config.yaml
num_attention_heads: 9
hidden_act: "gelu"
norm_eps: 1e-05
bias: "none"
init_std_down: 0.00305
optimizer: "muon_variant"
learning_rate: 0.00172
warmup_steps: 200
decay_shape: "linear"
max_seq_len: 1024
train_tokens: 900600000
MLP neurons of a small language model. Each row is named by its layer, matrix (up: input weights) and neuron, and shows model dimensions 384-479. Each number is 500 + 25 x the weight over its row's rms, rounded and kept within 0 to 999. Numbers have three digits each.
A block is one neuron, or neurons of one layer that tend to fire together. Before each block is what it responds to, as a language model described it from the Wikipedia text at the highest values.

Responds to: Mid-word continuation pieces. Second or final word pieces that finish a split word, such as somewh-at, she-et, Don'-t, MH-z, and auxiliaries like was and would after he or she.
L3.up1588:487501520487493430485466509467509518457526503492522488499509475532468514518480493517487483488528495540511497483563522471519506537464503483499468502501503522511486526479509459539487434496496546449545471500512535515560518519476539462483523488505497558479487491552468526499499515463521487537

Responds to: Stock-phrase openers in templates. Opening words of fixed phrases in formulaic Wikipedia text: census (non-families, median age), election tables (gain from, Registered electors), infobox fields (NRHP, Owner).
L3.up1278:502511485565483468472466481485448446512508499534525502488496513516522525490465530531458499507497513512486507493490467483491484517532501482503521513492530489507477511480511486487494506492460472537528507506520465492538505507504538499544519520505471481446462524478490483525525486483513538546

Responds to: Word-completing subword pieces. Second or later subword pieces that complete a word split after an initial consonant cluster, such as Sh-ort, Sw-ord, wh-y, JSm-ol, Ch-ica-go.
L3.up876:488500528546534492540512480499508484518476511505520516486572502490520477505482484508475477483483477487488451486493529496474537516483500465511540509469482475516499436489543477518543483509500439521510479472489463454529496508452527489533512532479539484470481468514503480485476467525479477531

Responds to: Boilerplate template continuations. Predictable tokens in templated Wikipedia text, strongest on the time-zone name after a UTC offset in place infoboxes (the ( before CET, ES in EST); also new infobox lines and election-table hold rows.
L4.up46:493510493525486515501499485473500504499487514507500522540500476469485501537480483559531491553518481509485477479470481489515485499489510540523496502537502516521526490495503503545503536506542469491469460500509499543443517492528474515475481474517514499513491500489524459496496474531506485517
L4.up2203:553478491487561454487543465448492525509488516540482520521503480494495500534443484522523478494495507468521489505513430508514476454525458542525516525509469495507491559575504469494520512501466526490506546511523516467475588495504517500459485482492505523520470512500525516552539493501534496501
L4.up2565:510483498468562467486520506517487504444478464468509504481479494509484533495533516488534498516485516501522534483510522495498544508499472536543485509533463507491509431532532519502531491538484505556491460507524514488527491489501508505503496479516497550443530486499512506504512532518463500544
L4.up3399:531477463498510493514458529516512530505513512536491461503509484488440533511507468525497526494471530544533490493500503457516485521518515503501440509513497472512518443538519454507490524482470484524507524474497556517517493544486532491507483554455562501543461506479514512524470480496487504500

Responds to: Unit conversion parenthesis. Opening parenthesis right after a measurement in infoboxes and tables, starting a converted value, e.g. 65 m (213 ft), km² (sq mi), 1.83 m (6 ft); weaker on other structured-list tokens.
L2.up82:487463479480544468493489483457537473452490488516484516512491577440478514511492490495491501516507479486476509515492493488450448516493456559499487508489485484511493448477570520510491512536517504483471515513500544487545495502504564462522501493506497527485490461538526550496483475520458511526
L2.up131:491486499488518476466518451505493501472478489491498509495474547477518502502489475507516518497493501516500542463490503467462501501455496524500532505540508506446534508543489519450469465518474462516480478486461510516532521514532528541519490491545463549499499494531498530506522512488500455473
L2.up157:492490513552518463491508461485490535537547503500488468545511563451510468548487472497537467466485518479475520506493489524501520517546467510483489509481519496501510467551531477486522475520495472475512579538484442479522490496481487541506510520463479517502490456472517537515516448481492503539
L2.up270:491426518509501499482492522506505528497510482481517494492460502476564503571496450529550486494410483497475535549501497500442504480509517517518479484506513463505511493528547512537561474503515485492475518500498511487492502455476485531504497491496511460523509480538509538508522505473457513495
L2.up339:495475520465488505524493472512502503513487557485488521536509513525522525478488521520533514509485498485506493485471501499523474534510533515527494537498533493511466436506537530484540483522495464517511525529493506561445507489513528522488533522501504507481462508459442513532532496473505540472
L2.up671:500486492498417464444557515499485507487504516492483435498524506518495488533460526529499519527480475488499507534450550472490490555475511487449503470534513513461529500515517469474450486477542522506562506479522532513519467463505541507490530499468477519508440489508519499521516543523526501475
L2.up1336:490476488487456482463480478463494531524525507510478474525467528487538495522469472520502460502484481531514473494495517492502476538491503470472473470518515557475469534497527513493500535510435524520520507489497519523514503494480520500469500477488545552558503465523521507526555513517489467443
L2.up1879:528455540479472511558523517507506508497458486485528521483547491514503539513520489498509510493454504529494529502494505462544547502495500529529512491517510454503499480489494514481556488503487481496514538475515523509512459452436522490480559478488467506490537517485514530524491521494490473519
L2.up2234:458489480488534454516476495517475492518471511520462497470509497492517480542477454538520512523544489483519566523529488512481490536533490522531512496506532478512514461508496504493503533503508498528443528507497485532467494498488519507468464489505488482509508506486473501477483443538496492529
L2.up2247:509490511495493494492537449507549457513526483480488488504480476547474499534491444490501499482493544466508506445489524491490498488528510502523494502497522511484553509527555495487510485453512481533508478505481509555535523536482457506493496510521493466474508509485508532488501504486524493434
L2.up2252:493531452544488518530513505525497487523501505480497506487479516506521541549481466488505518472506508548489498471510462517484487530464506506482514498517526501557505500504511480508513477476509493481506478512532487528499508493517492514526479484510488508500509522470456533517460499540512489519
L2.up2423:523478489520487509540508514502541537528549482503509480529520541459512481545481485507548475462489523503454509540489492521504470493537476527487443491490503511489536486554543485490539447488481464501541535509506502470516479492511462562470513524486492521502490484473548527517495468501507468513
L2.up2559:512455467522478463496487497497544513529497506481491555501479479433522526528526481512523487484475503519482513487522506501513504509543470513490490494518505526520519459537555511493526518510500462461525487533480481551439537455473507499476512493542514494516497507504459543534509513502494467525
L2.up2906:478455519546489512472513561509495498497492511472504491516473531489488519507494506502505471473461476484500524483496510479466494465513473515468545458546502482469495523527525459494506473478524489508511501494495507513512515520513504540453477476496471504503492511525481501462515481498517463484
L2.up2925:438503504510477450473501533486493531477480515501521442472499519486473515516505497464472548484544525503498481484494505506521518520488500495492496489498503516477513515541478454506495512535507457536481545546467502515451525489521522507485461527511456538505499529500491514524466512465510498527
L2.up3199:524467528490490515492495500489536497485504505526496498507478479486521477535524533505515564508461484541505460523485494520487485494494476455476488508494509489513508468460475479511497501479500510509492525442462521502493513524535473534481531548467459506533485500479561510539495516525485467533

Responds to: Comma after fronted phrase. Commas closing a sentence-initial adverbial or subordinate phrase, just before the main clause, e.g. "In 2004,", "Despite the damage,", "As a rabbi in the deep South,".
L4.up147:478495493514497477486493508505462537514485467491510498495488482506479500510482454453495476500507494511521464477477486502497477533508550523492531483458496540471487515499517481450503491460508524482499462501507517468499532486535497463556518460518541511522523468512503507517503475475499467488
L4.up561:530470504536527531509492532499501517501491460506474505494526472496523503536507470500468502498477519502502459486490539512491515458478491520501496491476523460491543481488519492516473540506497513499557459503491491500527458490451538502474471461494518522539480501489527501523489516527523495479
L4.up767:526513526489497468516498485510498467501487484517489516494500486528503534534459462478509501523524497492489482494524477465479443496505548533546571484484478503468489509480526546492473467499546535492517456467477492527474535509505505491521519479539492510515435471475534516523542486490511477514
L4.up1012:495505474529495489478490577483466548553481492490495541485450511514496493472467504484521491457534488526498496490445464509488485501491540513493516455480500486454520519523523508495527477475525545523497430517455567515492485469556533479557494492527518530512490459502517557570484538486487464531

Responds to: Mid-word continuation pieces. Second or middle word pieces of common English words split into several tokens, such as w+ound, ri+t+ual, sp+ider, sw+ord.
L4.up372:491506465478499516544515509549500521437495443538523548524487491503536504529505449511488541493505477518503508518496521469549532543490508507498501514487512468478471488471461485519468488497459488473505481510526550484539494446479499525504501503467494481522468458481486485510466535525506480493
L4.up1703:517445509482491511485499486496482469512504505497541458558466533482528478508454484514518493527559472475480480478485500524482472476512556473472520502473475524448482493501522521510446514483505498467503541471504503506476529464464467512524486481435506475498522500491532513511496507517492473542
L4.up2520:528476506532516468485455524493522525524499514476516488514525481523504532527528474519525526504541492514481507511495520515507565472513432461508488489505492496526510441484501459495503530539538452536524504500513501475514536490488523478483458459487492496496492549455511479485488481486469453506
L4.up3125:518460525500482486483510510483502540477535503465520519519570466525519540484513506470469488520524472546485515512503518524504521448477530557505520549514517537499467485463497473471463488482474474505501485499581551487499529485468507496478506530506508515470482452500562476440460518511514503497

Responds to: Converted values in parentheses. Digits and unit tokens inside parentheses that give a converted measurement, mostly in infobox lines, e.g. (102–243 ft), (6 ft 1 in), (49.26/sq mi).
L4.up2252:500495477509490525485469488458544512504461509512484503483468527507532466481474469460525466521485514469474522506526493491508512536474522481530477473463487497493523471491516486495539493482534528530518504522478508495546509511534492498460509482522515517536488446475508518487535515541494531470
L4.up2330:465506538488464512503496522486516511506485511519533478512541517484527529530513508478532458499504519481474475475525503480495525494479516520535464516543463522515479477492490519505508476476577470495499509480518486519487510486521499516436484524512499504465504514491511488507503505526502469496
L4.up3261:478546481483443507465486496507559501512511518499513471472504496496529532515512454501468489520490483529478530519483447494465476496548499497497477465495496517536501460532488503491488496502496495543528491537473491487542492506504466510494472470504502531511491484522510510535482470530523527457
L4.up3293:513519488482489509517526505477548533573562464500511517505500460497546495510491485530530504467491488500482495514514492477486469529516516480504456492488530501488499509492468517500480459505478502503544522502499503522556503524507515539440500530476541541536475444525500560485478505474488521484

Responds to: Opening delimiters after markup. Opening braces after ^ or _ in LaTeX-like markup, as in km^{2} and q_{j}, plus opening quotes starting song titles or quotations.
L2.up74:506462501476476521485497545489510515466476476518522513473484536482488502508493495514494484485500477539538514486491492477526497491500479489504491463507524496498496530510497577488536538500486514458542494516489472469498488448503546506500550475512490505452540520485486522500493476523486446434
L2.up118:505511534478438510490471533548492485498497486491513535469543455535489499443507520490492513519509505474511524475526533500485535474546496525487533455520481487492524507538451460551472485462484467482491496518464538460503508539488497544486532511464496493522532488499504507496479513526445497506
L2.up468:513515486491513467507520558462483498502518473459540506533506524479488511528502533497541514500510456467487519512511489474491492486543442544510509453511488499482528479495494499535505463513516520485473484481540528493528419492506486525463466488502459483483510501449511453515521510543487525491
L2.up837:457526483488503489492485480519509535483499486529541491519489513483475512495477494529547454473502499532523531523499456496505484486470522467494536528530504503518496484518505468440463512481512452463501485487509475489506556513495545543491507485525505512532496500537486480526475466486503494549
L2.up844:500512536521512479475511435472499503521559512495530506472483502467527523465509492481525514491499526507497490512510503502521500518507501556477494478521520479471493491453520493510527431480517486563512481492458510473511504520520527565512524486473492506505526570478503474515495511488481501532
L2.up935:490493506467491498468495520458507510532519494523522467454472536452522524460472468499486515487472522474481489510504490505483484543531524485530480513510505507495501485488486526489469528495486503473510483527475524510526480509579478490499460491492509563494533471512480465524464461490453497503
L2.up949:512481492467508503509507487479510513525504488448464512522476477537479506488481507479481489470515507494503437476486516510488477505526461508515459500482526493515502492476509528529559522539490512518514521508519506511506462465519477499465516487443468502505493473519466552496515500462469506527
L2.up1218:467516477472489492501497481539516535485502481487541478483503526491469486506512474501507545515532517471529525542504498484477502489441515506510463536480529489483507453521486489485477518546492484508510513487485516526490511495531494551480489454526527464573506522421460497523514494487537496471
L2.up1447:514492539533543489516501501472490513497514509507442474510521560476501494503495519483522488452539510480495480507490507487494472530508459491566491493511511527553510516510492541515524488536495473481527510519537543492516494436497518503461470463464504471513471497505471517469499499500492468481
L2.up1545:510524465558461460473555459480496489546503512497490503490485504521505491521484503491490536513494529473495518506500467489514507487460511549522497500522546495482487459471480494506512504492466523496505517476487507513498466511520502513532493505504488525499527509495509487525536516504551444510
L2.up1673:479524475529441526424505513501503479499520506480516486463525521511501529506502497524479450468516501429523484518503487500540483523463482510494510491471485491467465495548440534495497498492465510486522446537502462532568490519512475532501491467454481550488508503474478504466456505528521497505
L2.up2582:506489514522503528488485507491497459480497478498461502479529512450515491496533479538493518511502473459478555500492513509500473546500458541528531517513461482528535511485522497525486516465529454519487511489468504536477492523500492474480485552497489535552492533425508504537467464496494481517
L2.up2614:509505488497469521544458516530480504486548518534518480514472474536468526502495508530498519499524493474457528497494432506497477456522441513492513482484505450522476498508517505546490477437489518481528477493449527490534503497501516538503501548479503488492510477493483525529522469494526497525
L2.up2763:466474499505516541538510500465517536497485520498514538495550540506485485493495483532543467460531503506491490495531479500502490499532489514501517510457485487499532480490516489499496483531482524520511483468519417515503467500496502487508544495507480457509500533469492521477525517475485521527
L2.up3167:540497485519509463485511483474506493498534535504434483453498525529482464497511520506506519483495497511515513508488512513479487483531497492456491490484511468522485484538560553489546527499534537481474519465555494488537538521496516516500529477465491514525492479529487526494509517470514452531
L2.up3304:509467521492478451516536546479481514494507491465535492547532521471567489540461531530506489522513467444491491476503512528511508522543471521526528511515497451482496474471471541522502493528509523493465433496543523475517471540539492492469478498492498472468506441486484508502491464495501534511

Responds to: Unit after a number. Unit abbreviations after numbers, mainly "mi" in "/sq mi" in infobox population-density lines, also ft, cuft, miles, plus scattered mid-word pieces.
L3.up967:456501470553510506526526505481534486499511540516506494557496503515541473492506462518490507515512479452471505510448519462505504540506484501523513500474478500541493492452457490515564511472516508496506512497506432457506479447528521505502534513461479533530493504513486506538516490529471502492

Responds to: Word-completing pieces. Second piece of an ordinary word split after a short consonant onset such as w, h, sh or sw, e.g. sw-ord, wh-ite, h-ike.
L2.up77:477494543507456455511500481499503522492494509440533537511506555518481504533490503512439509568505505539444483527518514450573508560460509521481489517507490493521463502519525519449510507546550464491515453472495499520517495482492482486504514490522478496523506499511529490479473494519533473498
L2.up232:476457491487474526498466471509513516532551573467507553517487501496498499492534510474515513518525535451470469480520519529486518504486497523472512497528478495494498529484541459484517483476453539471523466485520504512483520467506506557475519479439471484586534521530497513502493515463509474473
L2.up418:482475476505540478539530525452533495509525578496494507519500516518510514479475503510481464500508533481505491589438502497541483510464532476467476512485500504464500541506508500504496505502501531489483449496512580487475475512498512473495479554501490476528497522478527535542470511500492512507
L2.up425:419417484496518505504500518465525491497478517494460492455499512512475513514507533468482522544513536484517516519486504522548521480470553507461522530513489553520502525492510484504518477501492492462452513447497540488524513519542504468482458528480497500490486496531509507501455448467526507520
L2.up517:483538479523477515449491468508503484538494483520502543498504475477470459526491452514449461519499495497445533512516520489526542523533495521498497494510517508530512537491517504497493450489487431481478472498466523499514493515538552506526458508492478476567497517514481484525527489511511539491
L2.up738:503530515530508474502471531528520495493493498459546505487545482519497539516491477489507477514482521467480503563511516511511491504493487493459477540474438491506464532452509491478480460492494510511512452518519511497495470520518526504518525486494479500469442473505541531512471426463529534490
L2.up747:467496487469529449498484500476552525497539515457491490481470495508518558461503497518474520514541504506488472486476550510457538504511517511504503503531466462463496491508479455481533461506508502516475487502505574514477515511484504445497496519446552494494499513484480535463557496516522495503
L2.up1165:542490500496508513491502455466510544474491496465482508494484496523502507517526525483519480512521424495471498518522543522474496513549486454474490535496502498497523483516442516476568507496451513486486536473512470481473518505508493484482552505491528504541448533442502475544466455516495481496
L2.up1641:503468525499477503544493496502507499475512514486503520518475468539454525482501502503510504503512569558514459463546513486537532521470506497490485503491469528487517489483497476480517467535478462497543466502517498495484502469494531507488507482455523487503534550479513513498518463489473479503
L2.up2370:478512498517525445526456537509522473512532519506514526471529477489538526523532521528450498542475533507491567488559487513483476524496502516453491500496470493488504496538508522497498491553517481478519462449510524488504510507496475477512494426458489512487470462466512533498510500530478515474
L2.up2376:486526493494519443515443478500501549532483500458508497454514525496507483535478471527512468528451509494460505524494516517495473502480538524477467555536485476485482530492439504468550519464490475480495434494459531486526514503523452486524496485507480461516494540473513494480505469484558471499
L2.up2720:511487528471474473494507520525488498543554507531484497530454532514469541468523485550511501515504453487459496509516522514519548512526516539503520498480475502537526507499491495481530449477459464535529467491503478514523528515480538523464523485507493446457505494496527533493529475489514481504
L2.up3009:534513515528449467495526524490503534455505504478537501508506499482484528502485517440526523499490505479506459472489535482554491489514536494499507526540471444529473467476541480526476468563553496494521535475531528527515504461502538539530546463496471478508500445497498509470486456514493476497
L2.up3037:529546530516537515502476514499492514551499503499500507475521534469485543477469478509490505531483505486499520511498523497483479470480537504503500508520500469485522550458500513513507446507483451517513485477505448501500516515484552524540463524501524450494531472509489489497536444483477517529
L2.up3056:501490513484482507476525515514530511487533481469483488513476473489512481521454499459526526497507550549516522519537499498482493499531472493515512500465471434479502498526506504487502489516515499530452558523492526507503477523457480487468536499512514514545487475485547524484511447513512511478
L2.up3419:473471468479486461531474524471520519517498505520525476509542487518490525537511525490504514489530491503525534495526497516515481516535476456486513511483452479488531510496531516541498475497500502477476506488498480514462535471494507491490474495483512477497506505522491537528468485479506470455

Responds to: Passive past participles. Past participles in passive or reduced-relative use, often the -ed/-d ending after was/were or a noun, like given, organized, filed, before by/to/in.
L4.up1284:486498505479520462470493490527509504496494507514468510509572534487507492516461477501516454507491491450447489508512529521525489509483511517501522492497509491482456545485517509489523506526496481508486469556468483485498460519510536471499506467519495510532495501458528504491460534526484508472
L4.up2095:497501491512507518539499496530498459461521494491522533447535535445509511494507505474504449484512483462451450457479478538489438469496473527470541470482415456519482541536472498508494517571459528536500443478482526472495496488496469509517509502506475509524493494475466519541483469474493501479
L4.up2501:512471527513508524537481493481511484572514467519551507491523496537513500492460500496451496484494451477467516542507489538477486474509540552526494530500486504543476503491516506480518518502491510513499501510475546495518512481471496550495519509486510503516489467455497520488509536479545531454
L4.up3052:522458551478528489480469464529480468489514478502527535496576485486488509526473523467508480490530471497463483514502510541497463488413514531487530504478451513480524565517526478510476518538492500541493493508488514490524471507479511486509492471519500472538496473475496508519466479496490497454

Responds to: Mid-word subword pieces. Word-internal subword fragments, often vowel–consonant pieces like ol, st, al, inside split names and words: Eschsch-ol-tz, che-st, Rand-ol-ph.
L2.up111:499463483540549461473487515481525486447477535497518487480478473534477534540499498497485487521480497535476530518494542476514490516504521502457469512512458505436503463477533537470468538504456542479498467509481542483513510546496459489490506485518471514545509447543475484507524486538445511519
L2.up124:481486514504517485451493492518513543534498516487482509525541466481512479499489463545474469535483473475518486483498523478533492480498497458487547502517493452496458511520502459510507480558522487504550482548521454523487516479501485504487516521456515492527506491525466535497510482503515501496
L2.up174:579510480524526516531525527501493493503515539531537497563489513457506467521489491499485474497500522516513515452511487486454517516519462489510552515502502446461503467541527549500484514488471516508512511490467497534495484461489478452514510455497511505485547515521495515528492521543464499494
L2.up176:510508533479475506519490516516537460530478506537544535542539496502504471488527490551480496516522484523544523496525511488493531517499500486487492533514522528482492503535541482480492527502474527514497515447469527485523490522506477511517499514525531454533487458505495480492483506505515492493
L2.up180:534464519492500512537527494564492534538542507492534501502502463491502494501446536503489528527478515467488523431492562539478429500510515501490506475513506434493500529478510491466487499435464485478497502549462512495473529530510485524486509540504484500515524495490506507492513507523532479489
L2.up264:508536499520503500484545459480526483511494557505486503495500477489546491536476557554524510491487479504466482461488518457520450550507486524542502437539495500555490513478505514524504517444496501560482455464477528512519520507503502534481489566451515487482514538512492518469478498518498524502
L2.up531:551469500505546486481515511525467511507471560473488484494527488502497453482509471509499583464509489525484507476497537522496503506510501440505541460477502487510486506491503482531493512524526539523533490500494498519518433465481483513474514501469478489517527461487513543532514517510494479503
L2.up755:554519494514512485492515488506459492536494473497485525519485497462526511517516491529524536504498486501512508481504535492495487518455511491513514504514478502486492500518517472512453492467498499523465502486496572499489539498474470463506497507481522503496475473505472462466495489524480461494
L2.up1517:493506452520455517488446516485485462558523489481471494540470479495526481496498520503494485535503540506514538466558506495499461478554464489485537472484485486496512475495519479514527485540524484480509515476480467536465539471481535470494496485516541483470513519566438523518487474503526449485
L2.up2055:524470511492491474496481493488498493515475488486501501509541513481529498515496441498472476506483535524469490517495537526458518482502524494521536482507501478520517499492468424523487482521525505524493464502512491531474470433523484486460518528503510501507481519489530459494493523464454514494
L2.up2258:497462517517467477502461456484493498453518507492464505481517514452491519494527528536499516488555484491462502472487514496518533523480493462479517524508498505479458491474498491463519527514493461479530530515487483474497504481492510479520517535511475501507472501506443486522487515526469452479
L2.up2440:504464480480527465464518521489545521519522481527462505489516505514534525513468481529461544514502482469492540520487527513520471486486524515493472510518532505512524474495519492511511480474528486473540521521564485511499496515502511452483486512476492498506509505476499474521529471535506517449
L2.up2939:516497507478522469485503482538503485514473455460474505506504504458535490525531486516522499542565515483485519510500523439508463505523502498486510464500503478515483466479507463520451471498538507457474526459516497527481461483492507510499481497484510505526527529490467486498491485519505506510
L2.up3216:468482465521516463502478530520526546534493495493496525542497512524548521544484504528530507525509494521514495492498498500477462566513468496477539525488546491528526477486465497508476568500569501511469469508447487528521483475470529504509482518497472490505474470472483505468539471539501519489
L2.up3355:468516508520536446475526479506512467545494516497487526530516493475491481512482473523490528541432534493519488487492466498493508544513479483487478505543535468479487494529508478511494494533514483482502500513525482513512472486504470486423538507476512503520472492458513529536520487456485516501
L2.up3368:450500488521459482515548490478502511540527514483515461504524525524513486482532508487495522528513487515505535531496529477464466488489452489490537534470512509511524522449488480484478517446471519543501485494501513531505488500540510511473485491477497441518453466472507525512501519497526474496

Responds to: Passive participles and verb completions. Past-participle verbs or their final word pieces after was, were, is or be in passive clauses, such as released, dominated, dissolved; also verb-stem middle pieces (persist, evaluated).
L2.up127:531527522495512511538475455512497511481535492520474526516533492469466497556476437479489475513504528538460508535476486557518500503510527522461460441505505488484474486462494503464491546504499491475479470472458521549500541500484522518497528502532505557465525502465458478499462531542549527486
L2.up172:512486541483512497562472527461515479480534471521548476522503497511508466547510520464453490494495496511471484497512478532505474505481499503537513483471486471514516519511511481547480477548488492479508494499476483475506535502498531489498472555515514455469483529486483519500482507491523543492
L2.up473:462512512497511519496528510489431464504538507482504545498493527499522501553456462477511488470534491534510522490509503530497457508528481501524456488449497520510498496552546513522510513496540549429533470514472446511517501530462504508507509486500490499501514484536506484517536518491490513531
L2.up630:510524482484494450441495501559516518503485515487472497464522513539487494493467518490455488519474470495491499535503474556484513527521535432473554506490524517534492524484543509515532516516500441484505514460465536483555522510509509515505469504546495558473491509492527510526482464478492482553
L2.up763:504497490505537486479501478529509498465486504464501506459525479469467518487498565524504527513516495488526487515468485512483537519487554486488524496491508491485458506540488498492522477501563455477511465493486494504506471474550480506473454469518512483499493545535503493517517511515515507526
L2.up1142:526490475533520543518479491525516500510518467498488549503500522510483508496478504479468473515466509456533532481507502475515545470504481510505504473456519517546496491514525491545488514498469535462462471448483509520485501520530476429456466476457521515517554533555509528476476503484505532497
L2.up1272:484531518489496464482486453521488513511486512503518482492555498478521501523485503501507540510521493508459450493484508531481510503450471519536508489450466527480506495488482485521458523513519483535460435487525466492469514473502500488492496487523511470561511468420486508517452504495516524471
L2.up1333:493526531488524509480460503520541547480517523472529519526478480520501527475477528521437496504499519473494483515472508530473509506532511501483544518446505459500483504447453475513523446520522465547469502509474488533491474487507486466465504528509496455521547497518520479499496478492483526497
L2.up1925:470526483502511513510527488515481511490498512487544514450478510492514506490454529471519473480429455480529475461526495502523486487537519484496482466483515485520497505499523504490549477494519493508450495515522485501475512452470461514521509478506457490471504483456455516487533476527495535540
L2.up2292:497564466523498520491543472494503518455505516496532486490529530472499507529481527547464515512470489504518482491508472487496435479540509482509503517497490498505509498513524510513536525484505498557492476487503532507522464515473464511479495491489520473494486455504493482499502494489527524443
L2.up2344:486485512489554492478500464518514494507521442532536527489497524493541481514488500517473499519536496475549513459497482527491546484511550511487520488457473504527536523542527478560523520544471496525464468508498456505517479501523469476513463494524488478549500476519507500512493500507486483496
L2.up2563:489510487520484520547532494510464464476505504553527545472495504491444472520490489548492484478523475507496513522485541517509490485480491500504518482459478456503473513534522499509430505541490534460553480471473521527473484502501504515518478516482468480506504526485478462506511522524462493516
L2.up2692:547499492526482515469509477461503500464481484474511498518530532516464512533483498465512512473503500553523510454472505473459466475477531478478527484498490462507479501508467472461461497481486492482476487479489471492539533478512511487498497516509476515524488512527442489550493492477539494525
L2.up2880:462479525490502517532528481482546506443494542532512519457487565476451492465459490512488493498527474469471513510476506518514517487514511491501484498539462529498457501527495477519501534455488478477485487503506503493515478470529520457510476521487506490486511474534502507508474501532536513469
L2.up2919:540512472516496458473506505517510520480523485534484518468499484514468491522511501499462487485500497478503450472461438528486511531503502479459538496525495481493521465506479467461537493469539517470492506468506486548506521563508496472497478477464494501504490523521514507517527532497518483523
L2.up3219:498508478490527505499531543512498506469513460482483477515489545486485507518528485476535468473464463514512528477447515505504542517467533479473480475481516486464478553498526510533508527503512515528552495490477470499513492506504482480451460469522565537539522520491508535508496569467511536500

Responds to: Mid-word "rs" fragments. Inner word pieces, mostly containing "rs" (ars, ers), in split names and rarer words: Ph-ars-alia, j-ers-ey, Novosibi-rs-k, Schola-rs-hip.
L4.up65:528499508498491489496448521507474492524479468489430528515524510488526505481497496490520489500464472495484467467556486497523507493543503482510469501495535515470540506497494475534533482503467466493446433463521460496463516542490461528480500518516519573524509478506522481450517491480510509508
L4.up204:489475474493498480474501509471512515508492509534474492518493498494510548546456523481530501542444497503533477498512494497538508495519486516500524488524532520497487498507511503507515492520467431477515515461490500532504494509448500480503488518453531486545476530473476477565536510536518536487
L4.up1603:511436453482468442480533496508499484535491483483465541461550513478517503495565476531510490468526502515497510445529471499487501512530477485520506507486452501505539527461497500510480504511505460519530476501495515518527502518501512453453491487546524506521531531550482472522554449504475473469
L4.up2817:493507496437521468491520503513489500508461486509473495509504509491502487507478468471501498499476541504498439529488455504493439455494507513516483503500487523459446496505493527504520479493518452503493471524524502485502502484503495498499480507484499534494464476542447468499496481526466487519

Responds to: Passive past participles. Past participles or their final pieces right after forms of be in passive clauses, e.g. was called, be classified, were eliminated.
L3.up278:492512540502465511518532503484530478485521507530508498490503468489527499503519508515500519468504477534483513469487539540488463494479500556501498484509446516506514486547476442477489504503527516516492445516525535520510496508455473499493494513481483534500507531500493536494553474491533489480

Responds to: Clause-opening connective words. Early tokens of a new sentence or clause that tie it to earlier text, like "this" in During this time, when/while, which, commas after In 1998.
L2.up581:522481518496473489521521493503472502550489510520452469469525485479482503500496529500487472498485471497519489544519525548509492511480496526530485537433501477526485471487509483526525525509525443435527484525546492474558495512503468502473491522553515505502496481491465496515485528512468523501
L2.up718:479451491469493461491496491483496505462470498482493544484499545513540499484474526501501507507464487487492472508545456490476511488507490461526514524474470465496561524498499534524488516532546470548521486502507492504466486436511468516434524519524492534514493525499496500519527505493469484500
L2.up1045:477497499530512510473529492520500492544460499527477485484513492494471514525462541490498501517528513477535500500530513530503458510505514534493513518510499495511466459510497539505484561550510503476484500471464505454481516466491471525497493507505456491490504467456460467499481498478476506520
L2.up1454:534523501569496529492507463501462496523537481502470525495496559506516505477506467464479507528521481457514505478499487535525500514539510562436515517483532477481500521502546531500497497467527493497532521456553491513471481479491473516468470454540473495480463532516512525489486534482495536508
L2.up1735:506521525490466532512496497488471514492501421516520456509499508509468502501518485539453504497497499481477484460527489506548508479519490500513506533519503472510480445484499509495488520535510495517517488504438424500510510484507470473467537501549520459502487516551481533559517527489535486494
L2.up1928:497472535533493489501513548514512530513513469425490508465483500479508516456528519534496475506469517465502524490468513500501506492499517495506506494486556467505464502479496534459515536522572501496533497509504529499444520490486510526489466482500495446467502503489511485507510528480482501506
L2.up2185:414519544558489519524482510521494516491419496503494466521507498511544500495476498485484498554467501499472480503477500512450521482490527504523553547503478468513520536485501500495487471535500478464513482578496561560529481495499503524508479496516495491504516470471474519531477473510492484480
L2.up2238:495536542514504487504510539522523462489487480523488481442541521536539485489482481526474452487515471492476473514525509512457462507482501517532497489527495485510508539522505554485520474509497499493524491524447445461514510503464509521492565472506459514503470490486474495544483502519483477477
L2.up2455:470471505503529519495494450510506502531453469502504502470522500519520466480497506482517509505498497531481441513499505507462492545503518558487503503481498513513526478489500540491483532541508529514523523487507479484527493500546441522478521466506472497475478507488519508520483468509491527491
L2.up2501:470506519489519482512508537528488492477458497493513483517526490479493514460531470510497523485474498513457512545507486473515480502510560520477514495494496500500481536540490486487525496489544451520533482511460482527527543469477487516452517527500442470496448502492483471507526525522478485517
L2.up2568:485482531514527459458529547468473511514467484521507514457482519475509506429494464484457488525521486499496484505483504513494487541485553498540461490529484476472488495483529496499556492538497520533498480530509458474553528496514456463472493434550496519515483473535511549495512465464502511494
L2.up2579:468457532487483507498531512502531508507521482451517523462494540502516499483493515508515484479499483495493537479542519519518505503519531522504509528473490481443513476511460519494509512483551491502537514497482433524510485460492513467442509442514506509550487503520488479550535485498516476544
L2.up2800:476455497509487469495508533500532500511434490505486504500477512490497482492520461509477483497483491435472488528523483521492484492504535524524511518459528478496476498556467488502493465531500507452513497481478470511506478480539502541450521515494456469490505531529491468511503462497493458540
L2.up2960:488504490511480474482522472501498490494476534536504487513503554509485517513485487492496504499492534492521442504520490531539542483523481491491552550517543504476570504526430546483488483504505549498491503468510465498489482535507497535468493508502490491521499493468522480492501458521470454483
L2.up3214:461460534534503484489513477493535508485464488520468492471480524505500508473518530525491480457482505479512474492519477458496513531488502501489512480500456453491513501503483501535499529523523554493485503571489513520566514470507506500507498476526491521513490540509513520554512492556481485499
L2.up3227:486466421488460497527491483502478481500453476492486516515487541505504455532519522488546506573530508488519512485512483486476529487470487492486538493497498506469494524532511518493515523477477471460491511484512522546517521440501513486507519480513514520516469460531481483501510496512499482473